Weights of a small GPT-style language model, trained from scratch on English Wikipedia.
Size: width 224, MLP 640 GELU, 8.32M parameters.
Training: a variant of Muon for these matrices, 447M tokens, 6818 steps.
MLP neurons of a small language model. Each row is named by its layer, matrix (up: input weights) and neuron, and shows model dimensions 80-175. Each number is 128 + 32 x the weight over its row's rms, rounded and kept within 0 to 255.
After each neuron's rows, "fires on" lists the tokens most often at its 100 highest values on Wikipedia text that the model never trained on. A number after a token or word is its count.

L5.up310 [181 150 138  71 164 137 167 135 139  70 165 125 105 135  72  85 196  99  82  90  95 129 109 109 120 170  80 103 131 114  99 160 215 161 190  93 135 109 174 130 145 138 112 109 157  75 119 136 140 135 153 142 177  83 105 139 108 119 170 119 131 116 146 121 135  98 187 168 148  61  78 152 150 140 211 131 119 133 131 110 118 140 178 114 135 100  84 122  91 179 117 159 114 141  91 133]
fires on: "," 22, " as" 21, " |" 14, " which" 7, " when" 7, " When" 4

L5.up13 [133  64 109 194 167 134  93 120  98  85 153 115 131 116 134 105 189  87 131 123  88 183 149 129 122 105  90 169 113  99 147 157 148 136 168 112  82 141 121 158 179 154  81 112 112 121 101 102 128 133 127 164 112 155 137  83 118  93  95 129 122 105  46 120 160  93 161 145 199 116 129 147 152  74 146 135 102 157  95 160 171 181 188 103 166 173 159 115 130 113 135  97  97  84 155 160]
fires on: "io" 25, "y" 15, " as" 11, "uro" 4

L6.up161 [154  24 101 160  93  61  89 146 124 172  52 115 106 130 148 146 112 140 131 121 119 136 132 142  78 168 120 110 111  90  99  98 102  94  87 106 172 114  86 110 136 121 100 112 154 168 175 172 177 131 134  95 146 120 131 100  59 104 173 153 195 147 171 178 144 131 133 156  90 104 180 144 141 137 121  97 121  63 142 146 168 134 124 151 120 153 143 153  84 131 108 166 129 148 110 170]
fires on: " la" 15, " le" 13, ":" 7, " ob" 6, " ch" 6, " sp" 5

L5.up496 [155 130 143  87 170 145 155 153  80 120 173 154  96  78  72 134 181 121 125 106 166 110 101 104 110 143 169 165 100 142 136 126 147 146 109 136  99 121 132  84 154 120  70 163 157 100 114  51 116  75 143 160 116 121 131 179 153 181 101  80 162 120 151  84  95 162 159 129 108  82  68 108 136 120 102  97 151 128 144 177 115 101  88 139 120 179 129 102 118  70 105 123 119 113 223 161]
fires on: "'" 36, " moved" 9, " We" 7, "go" 7

L5.up524 [142  99  98 166 123 144 139 138 140 113  84 134 105  97 154 132  93 124 166 132 127 143  70 219 161 138  98 129  92 129 100 137 151 160  78 117 133 142  87 143  82 139 160 128 124 131 141 123 172 100 174  88  64  74  84 102 120  95 117 131 180 132 112 157 129 172 147 171 153 134 132 109  75 112 144 148 106 123 102 119 138 178  48 139 115  94 125 154 115  79 121  77 115 109 115 114]
fires on: "=" 29, " cor" 14, "%" 11, " subs" 4

L6.up416 [102 117 103 117 148 102 161 194  75 107  67 104 131 217 155 165 160 122 152 141  97 179 123  92 109 103  77 116 123 141  95 151 135 114  70  53 131 138 102 110  96 115  96  88  74 123 167 123 128 101 133 127  61 120 103 193 121 179 124 155  87 141 146 120  95  74 133 142  91 144 136 109 190 179 145 137 148 151  85  92 194 141 126 135 161 137 111 164  78 112 119  94 164 119 102 172]
fires on: " F" 25, " All" 19, "-" 9, " all" 8, " C" 7, " three" 5

L5.up375 [ 98 117  95 124 164 151 106 117 133 170 106 102  97 173  57 122 128 141 105 135 126 143 161 113 134 141  92 162 128  74 105 125 163 143 172 129  79 149 116 158 129 128  75 135 138 117 172 139 130 100 157 127 122 142 120  72 140 127  82 177 146 149 118 117 126  86 180 124 131 135 196 124  83 110 114 165 153 135 148 116 173 207  93 139 149 157 120  88 107 106 128 114  52 146  97 135]
fires on: " M" 30, " G" 10, " S" 10, " P" 6, "b" 6, "." 6

L5.up370 [143  88 115  85 145 157 130 157 137 130 153  52 133 106 153 133 136 140 174 119  67 140 122 173 181 117 101 112 105 199 160 193 115 119 152 105 120 130 175 139 112 177 133 142  69 167 100  53 133  91 113  84  85 103 126  96 104 201  93 191 155 189 169 130 136 100 138 179 143  93 107 106 120 192 175 178  68 145 111 152 137  60 113  85 131 107 167 135 142  89 103 121 151 175  75 154]
fires on: " rec" 21, "cc" 9, "erc" 6, "nic" 5, " exc" 5, " unc" 5

L6.up196 [ 80  92 154 125 180 127 137 105  89 177  95 172 118 143 121 104 106 123  87 131 160 192 109 127 114 100 154 144 120 121 152 141  92  88 167 157 171 147  99 139 172 133 175  93  46 143 166 149 155  97  93 166 123  79 123 122 129 105 107 161 132 178 146 103 156 202 104  78 131  90 145 163 125 162 132 144 136  80 170 104 138 136 176 167  76 141  75 101 162 124 141  88 125 140 162 118]
fires on: " with" 31, " had" 10, " made" 6, " for" 6, " With" 5, " in" 4

L6.up43 [140 151 180 135 106  95 155 126 103  65 120 120 132  96 151 197 119 111  93 126 171  98 124  44 174 114  34 148 242 163  52 118 116 152 112 142 115 141 116 117 135  93 108 134 108 117 101 136 121 114 157 110 141 103 154 103 139 115 101 139 154 118 121  81  71 122 127 115  67 110 106 118 161  65 187 148 169 107 153  91  93 164 101 141 134 129 107 115 115  84 128 112 129 123 131 117]
fires on: "i" 21, "a" 18, "o" 9, " under" 8, " Ma" 7, " Le" 6

L6.up0 [126 193  74 156  95 100 166 143 151 140 187 164  81  82 148 130 115 117 193 103 141 115 109 153  90 138  87 169 192  97 155 132 114  96 144 121 129 110 121 157 100  98  87 100  81 207 105 153 120 167 117 161 121 192 107  79 184 104 113 118 115 110  97 142 150 125 110 158  93 115  85  84 100 192 119 155 109 151  91 187 151 105  86  63 134 118  94 154 143 168 103 103  99 145 141  97]
fires on: "_" 27, "," 26, "–" 13, "^" 10, "\n" 7

L6.up68 [113 132 174 163 160 114 114  99 126 115 180 151 106 142 128 122 142 102 156 171 136 130 138  96 132 114  79 170  91 106  69 118 165 155  78 163 139  94 110  98 174 125 190 125  51 140 171  92 123 115  94 137 157 136 182 133 167 115  94 138 128 138 119 117  71 124 169 109 124 145  90  93 117  95 116 133 160 179 118  99 145 140 134 111 114 116 154 138 126  95 100  88 102 170 125 129]
fires on: "R" 19, " Z" 13, "a" 10, " Sl" 9, "q" 7, "sl" 4